config.toml
num_hidden_layers = 11
hidden_size = 768
num_attention_heads = 12
num_key_value_heads = 12
head_dim = 64
intermediate_size = 6144
vocab_size = 8262
hidden_act = "relu"
norm = "layernorm"
norm_place = "pre"
norm_eps = 1e-05
positions = "learned"
qk_norm = false
attn_scale = 0.125
bias = "all"
tie_word_embeddings = true
parallel_block = true
init = "normal"
init_std_qkv = 0.0203
init_std_o = 0.0
init_std_up = 0.0203
init_std_down = 0.0
optimizer = "adam_variant"
learning_rate = 0.000398
beta1 = 0.9
beta2 = 0.99
weight_decay = 0.24
lr_head = 0.00693
max_grad_norm = 1.0
warmup_steps = 320
schedule = "wsd"
decay_fraction = 0.602
decay_shape = "linear"
final_lr_fraction = 0.0
batch_tokens = [65536, 131072]
max_seq_len = 512
doc_mask = true
train_tokens = 1131000000
max_steps = 12064
dataset = "wikipedia_en"
MLP neurons of a small language model. Each row is named by its layer, matrix (up: input weights) and neuron, and shows model dimensions 512-607. Each number is 200 + 30 x the weight over its row's rms, rounded and kept within 0 to 999.
A block is one neuron, or neurons of one layer that tend to fire together. Before each block is what it responds to, as a language model described it from the Wikipedia text at the highest values.

Before next table number. Cell separators, decimal points and digits just before the next number in numeric rows, mostly sports league and election tables, like "12 | 39".
L8.up889,181,249,206,163,159,253,186,240,178,171,199,227,226,235,190,244,205,153,240,239,182,200,193,220,156,184,200,202,232,251,202,276,238,209,178,220,231,176,207,188,171,204,225,222,153,166,241,194,127,183,237,222,224,198,212,238,208,246,190,139,235,247,256,234,133,238,179,231,161,203,186,212,202,157,188,187,204,157,186,190,157,173,204,251,175,204,221,197,225,208,189,250,250,184,197,186
L8.up1046,194,175,108,221,205,236,233,225,201,125,217,255,169,176,228,212,132,198,182,150,216,159,185,200,154,221,178,226,181,183,189,181,276,214,200,233,251,129,214,187,220,193,185,182,151,181,186,200,211,184,205,208,200,211,217,245,211,206,212,176,165,246,246,224,215,231,190,233,216,193,132,221,201,198,231,203,199,177,234,179,206,221,249,206,178,241,188,161,155,226,197,159,208,204,207,155
L8.up2982,197,188,195,224,232,172,226,221,227,226,214,299,220,216,184,208,203,196,190,198,226,184,275,196,179,214,206,199,146,177,186,172,255,233,204,164,240,149,130,206,181,201,199,200,199,239,207,221,166,163,204,192,201,215,170,231,201,231,206,194,163,191,196,247,193,217,237,199,179,217,142,211,189,161,232,197,232,171,224,258,161,242,206,259,177,237,171,144,216,172,166,201,176,220,219,224
L8.up4953,217,256,241,211,199,237,188,217,209,194,269,207,166,230,146,241,164,167,217,185,192,217,211,235,188,200,214,202,136,210,189,201,175,217,163,239,218,218,182,225,180,217,196,186,218,162,207,175,155,204,163,159,192,211,232,206,188,170,179,155,188,290,232,230,186,291,229,222,187,220,173,181,164,195,182,190,243,181,159,174,184,170,183,198,200,180,181,222,230,225,206,205,169,152,143,208
L8.up5127,204,218,215,205,172,205,264,186,180,220,207,165,191,199,207,173,171,171,194,166,194,216,204,197,217,213,226,223,263,179,180,209,210,181,191,181,205,205,203,217,178,221,212,206,196,154,209,156,204,212,197,185,252,195,181,225,213,206,175,192,176,253,226,216,214,168,214,203,188,229,234,239,191,205,189,197,211,170,198,178,194,161,210,196,202,214,164,174,90,213,207,217,225,164,212,234
L8.up5529,205,259,223,154,188,251,198,189,187,196,234,258,200,165,231,200,180,216,241,209,174,175,189,268,217,240,217,205,240,185,251,217,182,201,215,207,196,222,222,245,193,235,186,178,155,231,125,198,153,206,180,219,227,162,197,199,182,205,187,178,255,246,228,219,221,213,172,189,224,123,201,262,175,266,242,161,248,153,241,184,204,242,202,227,185,175,194,157,188,137,211,225,216,156,183,177
L8.up5875,137,248,261,174,166,260,245,212,192,258,225,224,158,220,209,189,193,200,221,191,191,188,222,208,198,214,265,219,156,216,132,212,265,209,180,222,211,240,226,202,179,209,222,235,190,142,213,178,198,228,208,155,190,212,214,181,181,206,198,197,190,241,213,188,232,204,186,259,160,231,176,228,188,185,176,125,195,191,206,194,175,205,170,239,154,188,163,179,242,169,185,219,207,170,197,146
L8.up6052,176,200,194,150,171,164,211,197,183,228,214,175,167,228,232,272,194,231,208,186,169,174,137,193,187,207,195,221,198,149,271,201,191,203,211,230,214,197,210,171,154,204,191,150,162,181,215,229,162,227,207,164,158,210,200,206,236,224,171,183,210,245,180,224,133,237,176,203,152,116,171,207,181,203,200,188,179,204,199,234,188,126,223,185,160,190,242,190,201,175,198,198,201,235,211,200

Electoral district names. Final pieces of constituency, district and place names in election and politics articles, e.g. Living-ston, West Per-th, Georgia's 8-th; also place-name endings in sports and infobox text.
L6.up1702,182,200,176,185,194,276,172,194,173,212,207,216,235,182,213,234,203,192,143,203,164,168,147,206,193,203,179,213,187,207,209,169,218,139,191,166,182,141,184,167,261,177,191,172,241,245,235,185,179,208,201,186,196,183,254,213,221,185,176,195,174,198,204,199,240,203,183,236,168,242,174,212,179,174,196,192,203,209,184,154,164,159,229,215,194,190,105,216,169,206,205,251,259,213,207,195
L6.up2788,220,200,198,179,200,267,203,195,192,228,192,256,211,153,188,190,264,194,191,156,179,192,194,201,166,268,183,219,179,216,193,172,173,150,232,212,205,167,203,133,205,222,214,207,187,178,170,202,172,196,219,189,223,161,237,176,186,185,169,196,203,245,208,162,214,231,197,224,138,305,194,210,243,251,232,172,196,224,185,184,193,225,267,192,185,159,196,245,192,151,204,200,182,239,243,192
L6.up2821,201,265,174,213,208,242,164,203,194,204,186,225,188,207,209,246,147,207,213,204,176,155,205,188,197,192,236,201,208,223,228,172,163,183,235,188,174,253,236,224,147,217,175,173,185,176,199,201,175,160,198,194,203,161,244,226,218,202,172,255,226,206,234,167,180,210,200,208,133,247,163,239,212,190,203,181,217,179,248,236,167,189,216,182,182,183,168,178,216,184,176,231,178,200,221,152
L6.up2944,204,215,178,180,189,225,151,223,191,227,197,280,183,148,188,231,252,174,201,201,151,176,169,188,218,263,181,204,167,201,196,160,172,170,228,255,224,189,187,129,258,220,235,225,247,199,172,189,173,179,185,189,212,193,235,204,244,206,194,190,197,223,227,163,244,244,192,251,107,256,195,244,205,217,215,188,186,195,214,167,155,168,250,195,204,210,182,153,211,217,202,183,231,198,208,200
L6.up3752,185,189,248,214,186,259,174,270,167,238,157,247,254,194,204,182,229,235,155,200,154,221,247,188,160,224,146,218,223,192,226,161,200,217,210,198,201,149,185,178,218,214,226,222,246,176,222,158,169,223,169,166,196,193,152,260,206,170,156,165,187,161,196,221,230,234,193,160,217,226,173,228,205,207,174,213,205,206,193,192,179,174,215,215,208,200,150,161,200,249,231,220,192,201,245,209
L6.up4206,162,219,189,182,175,204,206,222,207,220,184,226,215,206,256,252,214,158,215,206,162,177,180,208,183,200,226,168,183,224,195,163,195,185,195,222,186,197,172,158,174,214,236,224,203,221,181,181,214,150,240,204,212,162,172,178,187,195,163,173,167,239,199,149,216,215,174,145,141,182,201,223,211,208,208,185,245,200,185,185,218,197,258,219,213,186,178,181,219,177,177,261,207,171,227,167
L6.up4464,225,226,166,215,169,210,175,187,224,247,180,239,197,155,231,256,217,169,188,244,154,199,131,252,207,212,211,190,194,203,218,156,177,180,151,190,218,171,153,156,257,210,284,231,227,213,172,202,182,208,210,184,187,210,237,188,256,203,173,203,195,187,203,194,211,237,238,235,190,297,189,254,145,219,219,185,214,231,183,183,201,189,255,198,206,222,191,161,196,197,158,219,176,161,222,219
L6.up5463,186,148,211,231,177,220,150,153,174,229,187,210,238,217,196,232,196,209,154,172,192,163,188,167,211,198,195,139,172,189,240,156,209,144,234,206,202,198,162,140,148,221,224,241,208,140,221,221,162,209,169,229,139,188,236,204,259,238,179,223,158,243,213,208,219,212,248,217,156,270,216,246,183,184,250,203,240,176,168,172,224,159,218,177,131,216,176,209,191,187,173,258,228,177,247,200

Table row-ending pipe. The closing pipe at the end of a markdown table row just before the line break, as in "| 100.0 |", "| Notes |", and separator rows like "|---|---|".
L8.up514,173,221,227,192,102,192,181,184,196,198,214,220,265,188,212,223,171,248,218,202,188,257,152,212,171,183,228,238,231,220,276,168,180,184,188,205,167,216,235,252,206,159,259,218,176,195,165,188,223,148,179,218,167,221,246,234,221,170,219,163,240,219,195,260,215,252,193,256,165,195,205,219,224,233,192,162,211,220,184,155,216,165,206,175,190,178,198,166,162,190,215,210,208,229,261,163
L8.up1991,185,234,239,162,172,304,222,204,194,195,237,237,223,175,209,250,137,197,241,231,200,196,199,193,148,171,221,176,219,174,205,160,203,204,198,235,177,172,196,189,176,221,194,244,201,200,199,213,184,170,194,194,179,218,216,234,273,174,192,175,238,203,174,236,157,262,203,234,240,250,159,208,232,191,250,152,208,249,187,214,207,176,191,182,199,226,160,209,171,186,194,239,262,190,247,175
L8.up2315,222,149,164,245,208,167,224,217,160,238,179,235,230,231,180,223,211,217,206,245,221,192,179,165,200,154,230,209,189,153,214,207,208,204,229,187,195,190,183,196,175,209,179,237,182,228,196,200,202,200,186,220,191,197,217,221,248,181,214,205,198,216,191,216,210,212,180,223,205,247,262,178,248,215,242,181,184,221,248,201,175,165,195,222,195,172,181,180,180,218,212,225,227,237,249,190
L8.up2417,185,278,138,274,197,183,169,184,223,210,245,243,187,243,200,181,200,260,168,185,186,223,213,205,125,187,253,197,208,123,173,163,229,234,143,182,167,193,192,193,144,172,206,185,170,192,205,200,239,157,207,200,217,233,157,230,235,208,201,222,192,190,247,227,182,200,176,180,181,193,234,223,227,174,224,196,241,234,236,228,233,218,205,141,189,219,208,157,149,236,258,241,220,193,180,187
L8.up2838,188,217,202,205,220,165,230,214,168,196,170,206,234,212,214,217,199,186,202,219,208,244,155,245,155,235,185,156,212,217,227,153,200,182,181,225,198,234,227,202,168,218,199,218,221,266,196,174,202,223,165,200,224,234,231,249,246,180,211,150,243,242,250,205,210,258,196,213,181,189,154,245,186,179,224,141,204,188,208,222,196,181,177,200,182,195,162,198,171,244,176,226,229,247,235,239
L8.up2914,215,235,189,176,147,241,202,197,248,153,227,199,213,172,238,220,147,210,192,228,142,196,196,133,187,239,211,213,203,195,195,206,175,200,126,158,119,209,158,178,181,190,164,197,209,216,208,247,208,209,200,181,229,247,185,201,199,158,186,177,246,210,197,208,123,200,174,235,182,200,234,166,146,205,186,184,218,198,230,203,227,212,195,210,178,222,179,168,213,193,244,210,242,200,220,175
L8.up3481,211,178,198,158,159,274,233,167,167,169,196,217,253,176,176,154,177,201,233,189,169,199,197,201,159,240,209,198,181,193,230,190,175,172,210,216,207,206,187,193,165,201,155,207,217,181,170,214,246,187,183,176,167,212,148,230,207,237,221,150,225,198,191,261,194,252,189,266,215,212,221,199,180,195,202,162,168,185,188,215,192,249,221,208,193,227,208,140,242,239,205,245,269,207,264,169
L8.up4969,219,233,195,210,218,229,234,187,212,225,211,206,183,218,171,206,130,255,251,231,204,163,121,259,161,204,264,190,192,231,157,194,242,189,281,254,152,235,191,214,197,213,237,182,176,208,214,246,202,191,189,198,177,219,212,209,179,221,199,194,160,186,202,199,216,232,144,175,232,223,202,164,202,143,210,183,189,198,196,206,215,152,177,186,184,206,192,165,174,173,191,215,229,194,209,223

Election results and careers. Tokens inside election result tables and political or sports career narratives, such as swing values (+6.3), party names (Labor), and outcome words (seat, seek, losing, vacated).
L4.up3470,158,234,198,195,189,246,163,210,207,226,228,229,226,196,178,229,230,200,197,219,163,192,204,213,197,244,186,209,171,209,180,162,176,143,264,226,212,160,211,140,246,218,235,195,212,218,211,172,191,201,238,159,203,218,237,200,233,226,175,171,204,268,220,176,241,242,194,271,125,239,201,242,260,235,224,232,202,233,202,189,175,166,221,196,210,197,171,180,170,242,211,191,216,209,230,177

Music release wording. Function words and verbs in music-release prose that introduce what was released, such as a, released, as, including, with.
L8.up1690,262,202,208,172,169,211,211,241,248,247,197,215,156,204,203,193,238,162,239,155,244,162,163,194,197,233,233,201,149,146,214,206,162,184,180,200,169,267,203,183,246,212,199,222,182,211,189,167,180,200,217,190,157,170,161,240,191,245,168,172,155,190,188,233,221,211,141,206,148,233,267,229,220,192,172,180,206,166,224,211,205,191,208,164,211,207,183,233,203,213,159,183,177,198,149,171
L8.up2713,196,210,218,162,207,266,199,229,236,202,235,188,194,132,169,200,191,253,179,186,213,201,223,238,190,221,212,191,169,158,203,157,210,127,194,190,199,181,248,201,203,195,192,210,176,251,148,199,219,157,252,202,214,219,194,204,203,211,197,199,199,176,164,185,220,209,162,191,159,162,223,199,207,180,205,178,260,185,244,181,244,170,144,186,156,174,206,174,202,229,156,199,239,203,208,173
L8.up2858,206,194,217,96,193,216,206,214,175,227,243,211,188,196,229,168,199,224,227,212,177,176,173,240,211,215,239,249,167,159,220,220,176,160,220,258,179,263,219,174,243,223,204,280,209,165,165,186,200,176,187,145,174,197,198,228,208,228,176,200,247,194,245,164,247,223,272,193,229,195,188,225,209,189,177,173,199,246,213,219,191,210,206,177,185,222,238,194,175,196,145,213,215,247,199,187
L8.up3277,193,164,192,161,163,227,222,221,264,237,192,209,216,243,247,243,197,187,213,169,200,166,178,252,149,179,209,179,173,159,241,220,179,154,205,218,120,239,263,149,233,192,211,238,153,203,177,154,193,150,202,202,256,201,159,184,197,216,168,219,203,204,178,231,223,221,222,248,163,220,226,208,170,182,248,189,173,169,217,220,184,260,202,157,201,209,218,213,184,249,199,159,174,192,221,167
L8.up3469,202,192,144,174,183,190,214,181,203,181,219,216,186,210,175,158,189,175,206,192,200,164,156,267,187,208,216,153,204,203,271,242,243,208,210,158,168,230,199,250,170,182,210,286,225,215,189,202,241,191,180,203,230,242,229,209,197,191,214,201,232,176,195,165,166,233,180,182,159,183,247,214,228,114,181,228,179,90,235,232,232,221,200,171,231,214,191,188,169,192,194,178,192,255,185,194
L8.up4214,199,207,140,153,205,184,254,154,183,204,189,186,191,185,192,265,166,241,218,265,194,206,151,201,161,183,264,182,154,213,215,142,214,155,241,205,215,207,204,230,205,200,246,230,178,195,160,173,208,195,172,196,204,253,240,213,251,273,187,226,234,175,172,170,216,182,194,260,183,202,188,179,173,187,190,159,230,140,254,152,208,150,220,185,169,212,181,204,190,190,203,222,246,238,166,203
L8.up4433,208,213,208,147,155,273,213,190,197,204,178,194,242,204,181,147,256,207,159,199,215,182,185,182,222,231,236,147,153,153,253,156,188,205,173,174,172,216,208,214,211,220,275,213,186,196,177,182,167,151,227,266,235,228,175,163,202,209,198,235,145,219,194,173,216,212,180,203,172,178,244,215,204,113,197,197,225,118,276,209,193,180,206,137,195,202,166,188,161,192,174,207,187,232,244,210
L8.up5459,204,204,189,172,153,203,174,194,202,209,210,226,235,176,233,151,198,193,218,210,205,180,163,286,249,180,217,139,168,198,194,192,236,196,206,176,203,278,170,169,237,208,189,242,229,219,178,214,133,132,197,179,208,227,187,218,207,217,226,208,188,160,226,199,173,216,190,237,160,171,187,254,185,151,198,192,237,193,213,183,247,171,178,212,251,213,180,222,240,164,173,220,269,229,211,205

Election year digits. Final digit of a year in politics text, mostly before election or assembly words (2024 general election, 107th General Assembly), and weakly on "the" or "For" before government bodies.
L8.up55,230,198,194,178,227,205,194,214,180,215,180,250,167,214,203,194,227,180,149,165,173,218,148,162,189,229,215,249,97,186,177,245,181,209,190,279,204,201,201,167,179,201,215,229,228,176,203,218,206,189,198,201,167,202,216,235,233,205,187,215,172,224,253,170,228,241,148,184,181,235,243,160,183,216,205,157,196,185,226,179,196,226,188,223,148,225,139,226,209,276,186,177,197,240,244,195
L8.up836,179,216,184,204,141,239,231,213,149,173,222,213,222,217,184,215,214,239,143,199,185,207,281,191,171,205,260,198,221,250,161,203,195,167,230,195,172,180,161,176,196,228,205,211,163,213,160,169,167,157,277,204,179,232,213,241,239,170,202,220,164,194,194,217,195,255,197,199,202,176,220,199,180,266,192,212,256,193,214,181,177,167,242,205,196,193,212,198,241,184,203,249,164,205,216,159
L8.up1266,218,245,234,149,156,218,200,231,205,246,181,239,197,189,225,167,207,200,178,186,223,209,215,198,190,206,183,242,181,185,208,169,155,227,220,243,168,226,182,174,202,215,193,271,264,175,158,234,174,193,255,197,159,227,179,212,258,218,203,191,187,245,186,235,219,251,199,186,154,254,216,234,211,198,139,185,213,197,205,159,230,203,233,212,167,225,194,176,180,213,190,179,209,215,237,190
L8.up2187,200,219,203,186,219,212,157,280,194,215,196,233,167,200,205,232,198,185,202,197,152,198,208,198,197,227,209,137,160,200,192,189,186,187,189,241,161,167,188,186,146,219,257,187,240,208,210,134,175,155,152,189,144,190,239,212,186,212,189,191,160,170,215,174,205,251,174,203,132,194,190,201,198,174,214,255,185,206,185,207,160,225,197,179,226,213,179,167,227,238,227,179,230,185,163,203
L8.up3836,203,292,191,179,166,190,230,205,174,205,179,254,189,151,256,192,173,217,174,218,197,224,210,198,150,205,225,179,211,224,167,180,179,214,222,183,175,187,204,183,192,184,209,191,253,213,186,246,220,161,150,169,187,301,230,214,224,185,197,208,159,153,155,189,214,216,194,154,212,211,250,223,198,156,218,142,233,184,230,211,221,191,237,187,149,205,159,178,236,185,176,259,225,229,245,223
L8.up3974,197,261,158,190,182,254,211,246,167,181,171,243,207,255,209,187,178,235,185,220,224,171,171,228,200,205,195,191,230,213,208,154,167,155,191,208,176,198,148,199,247,206,262,227,177,157,201,175,192,167,166,195,172,221,194,238,252,186,215,180,186,237,186,229,257,220,196,225,148,293,190,240,226,237,216,210,202,205,206,213,212,207,233,223,160,190,209,216,203,181,167,174,202,188,216,225
L8.up5310,238,207,247,134,168,200,160,239,149,195,172,233,221,174,237,168,217,213,166,173,218,181,242,190,172,184,141,195,230,202,203,227,169,241,230,238,176,169,148,175,203,201,242,226,257,200,182,191,159,165,187,158,213,201,226,234,251,222,166,134,214,235,191,216,213,288,197,210,175,199,148,171,272,203,225,207,221,188,207,198,202,149,202,152,191,214,177,197,203,226,191,182,217,186,255,248
L8.up6044,188,255,222,190,201,176,192,219,191,174,163,261,186,207,212,178,168,160,246,202,165,149,206,236,234,231,225,184,183,226,186,142,214,166,215,269,131,237,196,238,201,209,218,192,232,196,231,172,165,185,162,126,154,206,175,207,135,238,186,198,216,223,200,166,202,192,160,229,172,238,199,192,257,206,205,197,205,147,257,222,168,198,204,165,265,224,183,182,164,167,217,130,210,193,249,193

Mid-name fragments, table cells. Fires on interior pieces of proper names, especially Uttar/Uttarakhand (tt, ar), plus Madonna and Rajapakshe, and on pipes and numbers inside league-standings table rows.
L6.up299,167,211,189,172,219,259,162,161,194,192,222,221,213,230,192,267,152,244,156,156,175,204,238,219,202,167,170,157,215,208,200,191,211,171,211,264,177,151,221,153,196,208,247,282,205,207,217,194,159,151,193,154,193,158,230,173,217,203,189,157,190,178,208,177,256,201,201,174,175,278,196,238,207,229,192,165,191,184,185,227,213,182,213,201,172,224,190,145,184,221,186,221,224,231,256,228
L6.up674,210,193,215,212,186,180,225,122,174,202,186,227,184,197,240,216,202,225,220,216,227,161,211,222,235,161,197,163,179,195,178,221,146,220,201,142,195,159,202,139,178,193,221,274,217,156,205,216,159,192,155,235,231,213,195,198,161,200,177,203,196,248,195,177,238,196,164,255,173,246,204,196,165,180,216,193,236,163,146,196,191,159,225,250,172,211,125,180,211,172,200,235,200,145,211,170
L6.up1034,219,267,214,174,201,267,191,254,187,212,211,228,240,197,252,172,215,168,194,134,194,233,212,190,185,195,237,191,217,209,187,219,249,185,159,268,233,201,173,246,196,224,215,196,220,228,208,205,206,278,202,187,160,191,208,251,185,158,177,193,251,166,217,180,170,196,182,260,138,202,265,203,208,208,185,268,187,166,183,207,198,200,251,239,179,165,179,212,206,201,195,204,266,224,219,230
L6.up1662,202,231,178,210,182,205,202,198,181,197,167,209,190,160,217,223,205,174,180,216,168,212,225,198,213,176,199,168,199,214,191,267,203,190,193,202,190,216,193,233,211,241,234,225,191,230,225,238,222,213,187,254,237,195,198,194,237,227,163,203,181,202,217,233,268,197,180,220,151,208,208,202,221,249,197,209,210,143,161,188,189,243,222,214,202,183,189,223,190,165,227,221,216,220,199,222
L6.up2636,191,171,183,210,190,194,244,201,154,204,198,208,170,156,241,216,168,240,214,216,186,174,194,211,195,215,217,165,205,197,202,115,216,203,180,178,186,198,186,164,149,259,196,216,214,178,245,215,157,196,181,228,185,220,184,212,216,183,179,206,214,186,205,188,205,190,231,191,173,160,192,225,184,177,231,229,268,209,203,199,198,227,153,188,220,237,260,160,180,203,139,168,230,191,224,210
L6.up3192,211,289,179,185,200,222,207,174,163,295,187,232,192,184,219,198,166,231,221,201,166,185,197,211,198,200,249,198,157,175,159,198,204,171,195,273,192,211,174,227,206,257,193,160,196,160,164,238,195,195,178,222,213,144,238,178,128,279,195,190,210,230,195,182,217,231,147,240,220,172,160,208,154,171,173,204,193,204,159,150,202,154,230,206,181,250,182,192,202,226,215,216,204,177,207,216
L6.up3898,210,172,175,226,183,195,247,242,233,165,182,206,192,194,180,239,175,227,241,207,198,176,247,208,217,261,207,250,177,180,207,137,198,200,173,215,176,175,164,192,203,299,155,173,155,231,144,229,257,221,160,198,224,218,146,233,181,186,179,230,233,230,213,260,221,232,205,209,217,214,184,197,125,198,173,217,213,180,195,165,195,204,167,187,201,214,204,223,225,223,223,226,229,198,181,196
L6.up5593,178,223,216,112,209,163,205,164,230,194,177,203,198,192,193,184,163,234,179,208,150,225,187,174,192,213,220,213,214,176,184,249,243,169,230,206,205,132,214,190,260,253,243,240,195,216,162,217,148,176,171,145,173,190,226,216,192,224,203,195,185,181,200,186,170,220,206,229,200,236,154,170,166,190,202,214,212,146,224,180,161,223,172,195,174,214,186,206,144,202,163,188,260,184,280,222

Possessive apostrophe. Apostrophe right after a noun or name, usually before "s", as in Christie's, Women's, God's, and occasionally inside other words.
L4.up1780,188,231,225,175,186,189,183,176,146,227,226,200,213,183,260,171,199,225,211,228,205,193,221,205,186,186,251,209,228,162,144,238,196,182,211,203,219,194,194,156,202,227,220,207,225,199,187,190,240,202,119,163,233,215,210,208,219,205,182,238,200,202,193,197,187,171,138,173,206,132,179,177,213,168,233,139,160,168,222,215,209,213,145,236,196,243,155,171,165,251,201,234,177,186,226,207

Possessive apostrophe and row-ending pipes. Fires on the apostrophe in possessive 's after nouns and names (McCain's, the League's, Rio's), and on the final pipe closing a table row before a line break.
L6.up1531,189,219,203,219,169,264,179,238,171,142,206,219,215,173,237,168,258,197,192,168,229,224,268,233,208,207,173,241,206,198,182,169,177,240,260,198,210,197,187,188,252,224,256,207,224,207,136,191,177,209,213,172,208,200,188,197,127,190,166,216,187,224,217,184,188,202,220,172,209,236,147,239,222,252,213,188,202,226,233,192,202,202,131,214,191,217,219,243,208,184,211,224,195,171,152,216
L6.up1742,181,202,207,252,189,251,200,211,188,189,214,205,209,204,179,236,197,201,183,192,164,208,195,176,171,152,233,189,215,174,233,147,224,178,134,275,149,193,163,212,169,198,222,176,199,163,226,198,147,159,268,187,190,220,183,225,212,145,187,182,206,199,192,244,201,264,244,208,169,201,186,170,208,183,235,219,170,184,198,191,194,154,176,197,199,235,208,169,168,209,207,263,185,211,194,167
L6.up2388,225,246,144,269,218,165,207,174,169,214,202,223,216,263,232,197,165,222,161,150,136,129,214,189,197,213,205,191,173,219,176,221,213,174,200,190,160,170,167,129,227,219,205,246,146,183,142,185,206,163,142,196,244,184,190,191,212,168,197,222,187,147,165,215,264,195,168,215,198,198,226,176,233,160,198,187,200,210,292,222,172,246,168,245,164,213,154,193,211,185,218,233,209,168,202,250
L6.up3045,223,174,205,224,198,205,183,210,216,227,194,183,161,178,190,212,206,259,140,189,180,197,233,201,217,146,193,194,173,178,215,185,186,152,219,202,153,213,219,234,207,237,174,262,215,142,197,242,165,229,184,154,178,196,170,219,241,225,171,218,203,178,205,237,230,264,229,220,177,210,185,202,225,206,267,182,193,198,163,203,170,156,184,240,155,164,235,180,193,267,192,201,239,235,188,182
L6.up3074,222,250,171,208,163,210,213,235,185,157,162,202,207,211,245,210,223,184,221,216,216,231,241,195,203,223,226,225,208,226,135,228,152,172,206,190,126,209,185,251,193,235,235,234,205,214,119,210,221,193,200,195,262,177,212,218,195,181,154,197,171,248,236,183,203,216,155,181,222,194,187,225,242,207,185,158,176,214,239,131,233,204,169,242,223,251,170,256,182,152,205,204,202,204,160,164
L6.up3594,223,184,169,202,160,193,207,190,182,179,201,220,273,227,176,221,196,192,133,187,186,131,173,220,167,214,190,155,175,177,228,264,140,226,223,251,163,200,135,190,198,165,200,250,244,148,98,204,268,212,183,149,229,215,173,225,253,194,180,247,190,179,225,168,201,253,182,198,246,281,203,191,246,180,194,222,194,195,255,189,232,146,211,208,177,211,171,238,148,221,172,248,217,212,204,189
L6.up3702,244,248,137,171,200,169,214,237,190,156,218,219,244,184,158,220,207,194,177,191,229,199,211,199,197,187,212,179,193,223,188,193,125,186,194,187,202,194,160,234,173,211,195,224,178,213,186,210,233,136,181,191,263,187,234,233,164,162,167,201,156,195,202,195,212,227,241,210,181,185,177,215,206,202,275,202,224,270,207,211,140,215,233,214,202,213,181,222,181,215,200,235,185,248,194,233
L6.up6086,185,199,248,210,156,166,259,194,180,188,217,139,274,210,187,204,199,202,182,201,229,195,190,242,139,245,162,270,196,205,190,243,174,186,183,196,190,186,199,213,184,221,181,240,210,194,155,204,198,262,259,159,176,285,222,266,227,214,184,146,230,204,232,178,195,203,232,209,187,216,235,189,208,229,188,200,175,220,160,218,227,187,183,206,201,165,209,234,198,212,163,253,187,187,159,167

Start of attached noun phrase. First word of a noun phrase added after with, featuring, alongside or and (storyboards, a workforce, its lead single), plus colons after list labels.
L4.up1825,255,233,204,209,253,221,211,196,196,235,280,201,218,205,189,217,206,233,265,203,204,215,193,202,222,270,166,197,195,185,177,158,193,215,141,194,222,228,190,167,197,256,223,156,175,161,190,232,188,221,119,139,163,237,152,226,211,189,186,165,211,239,182,170,263,212,158,208,180,216,165,233,192,209,238,180,235,218,236,203,219,165,208,215,229,218,198,177,181,195,183,193,201,210,172,263

Credit participles before by. Past participles naming creative roles in media credits and descriptions, just before "by" or "on", e.g. written, directed, composed, produced.
L6.up322,239,212,166,185,225,179,222,187,211,213,252,166,193,228,206,212,202,201,207,174,209,144,179,230,207,250,267,182,107,159,245,215,176,176,214,198,161,298,207,214,166,217,172,191,170,219,200,199,182,223,248,208,204,189,224,204,137,244,187,248,174,194,216,201,296,261,237,175,212,215,198,215,189,197,204,193,255,130,235,189,177,202,182,155,123,182,229,206,224,201,176,175,194,206,212,169
L6.up883,175,239,193,234,223,222,242,214,189,243,311,234,214,186,180,225,241,270,196,242,159,215,181,179,189,233,186,240,189,142,223,130,219,162,177,189,239,172,204,242,207,252,223,160,158,164,127,202,185,226,212,224,210,228,253,254,220,198,184,190,188,200,210,209,199,219,160,224,152,190,193,203,186,172,156,156,170,242,207,161,230,207,245,221,225,193,220,153,101,196,176,233,211,207,174,201
L6.up931,187,216,250,185,190,147,227,194,193,200,217,193,193,181,195,219,204,205,216,227,199,221,154,220,139,276,181,200,127,174,167,212,194,147,194,235,204,181,215,220,195,239,268,249,129,212,206,189,199,246,149,199,260,236,203,182,272,211,166,184,178,181,207,184,204,236,171,222,177,217,207,200,212,165,232,224,213,192,191,169,191,203,239,224,218,245,248,198,164,166,160,166,181,233,174,231
L6.up1331,188,186,250,206,164,217,218,195,249,217,257,189,259,234,190,186,208,189,193,214,186,240,190,182,207,245,207,216,168,174,201,148,174,191,89,196,174,214,234,185,193,233,226,195,204,175,177,213,233,189,169,236,250,231,144,263,205,230,169,217,209,192,190,206,210,194,186,211,192,210,238,214,218,206,191,206,201,231,243,156,145,165,168,197,192,210,232,145,179,185,192,193,199,240,217,203
L6.up3716,204,230,183,275,161,169,251,214,193,219,181,265,217,190,192,177,174,252,154,218,179,232,201,222,179,208,188,206,215,204,209,180,257,192,181,192,149,212,230,257,155,206,191,235,165,149,214,173,190,128,178,186,236,201,212,237,206,218,171,153,180,220,198,194,199,180,207,247,189,215,226,244,234,173,220,159,162,180,193,183,147,179,224,264,197,206,175,231,177,164,227,236,305,145,214,216
L6.up4981,238,218,194,221,186,168,191,207,219,191,266,207,217,156,182,229,196,219,183,209,212,193,147,217,200,213,188,171,198,136,220,161,211,120,184,209,217,264,176,174,204,225,236,174,187,180,197,206,189,209,196,181,242,251,246,177,195,183,190,189,197,215,176,175,204,234,183,186,214,270,199,263,189,211,199,210,231,220,215,164,201,160,218,164,200,205,232,158,186,258,215,227,190,205,172,186
L6.up5495,215,193,238,247,209,191,198,203,239,195,257,186,185,234,169,220,188,200,176,170,185,215,176,199,226,233,206,179,183,202,204,159,193,155,232,173,173,269,200,214,171,218,235,168,155,176,212,221,201,162,178,223,249,234,203,239,232,212,172,188,144,248,174,161,223,169,174,201,187,174,240,214,258,206,214,144,215,226,246,200,229,200,220,227,159,197,193,211,174,184,228,241,167,188,227,190
L6.up5844,203,210,199,181,222,203,206,205,182,209,317,181,188,195,200,222,252,255,199,180,210,225,165,242,238,257,168,214,122,147,225,255,163,209,214,171,209,204,163,187,177,239,237,173,209,172,190,173,253,189,155,205,192,206,151,241,160,184,182,173,189,205,186,170,152,183,149,167,218,243,250,200,191,179,180,229,207,205,229,241,184,187,218,195,216,235,193,202,144,241,227,217,186,202,207,185

Second numeric table cell. Numbers in the second numeric column of Wikipedia table rows, such as wins after games played (18 | 14), plus ( before metric conversions like 989 ft (301 m).
L4.up3376,170,230,183,196,189,203,213,232,203,209,201,217,213,229,198,233,186,198,236,180,193,174,162,142,161,251,213,193,142,181,212,225,229,201,189,218,180,187,219,189,193,262,200,178,218,218,191,211,160,206,205,211,175,187,194,210,211,241,187,206,196,256,225,266,231,190,233,245,195,182,151,274,220,188,189,163,203,209,196,223,156,167,218,197,137,202,207,199,190,191,159,188,221,181,186,257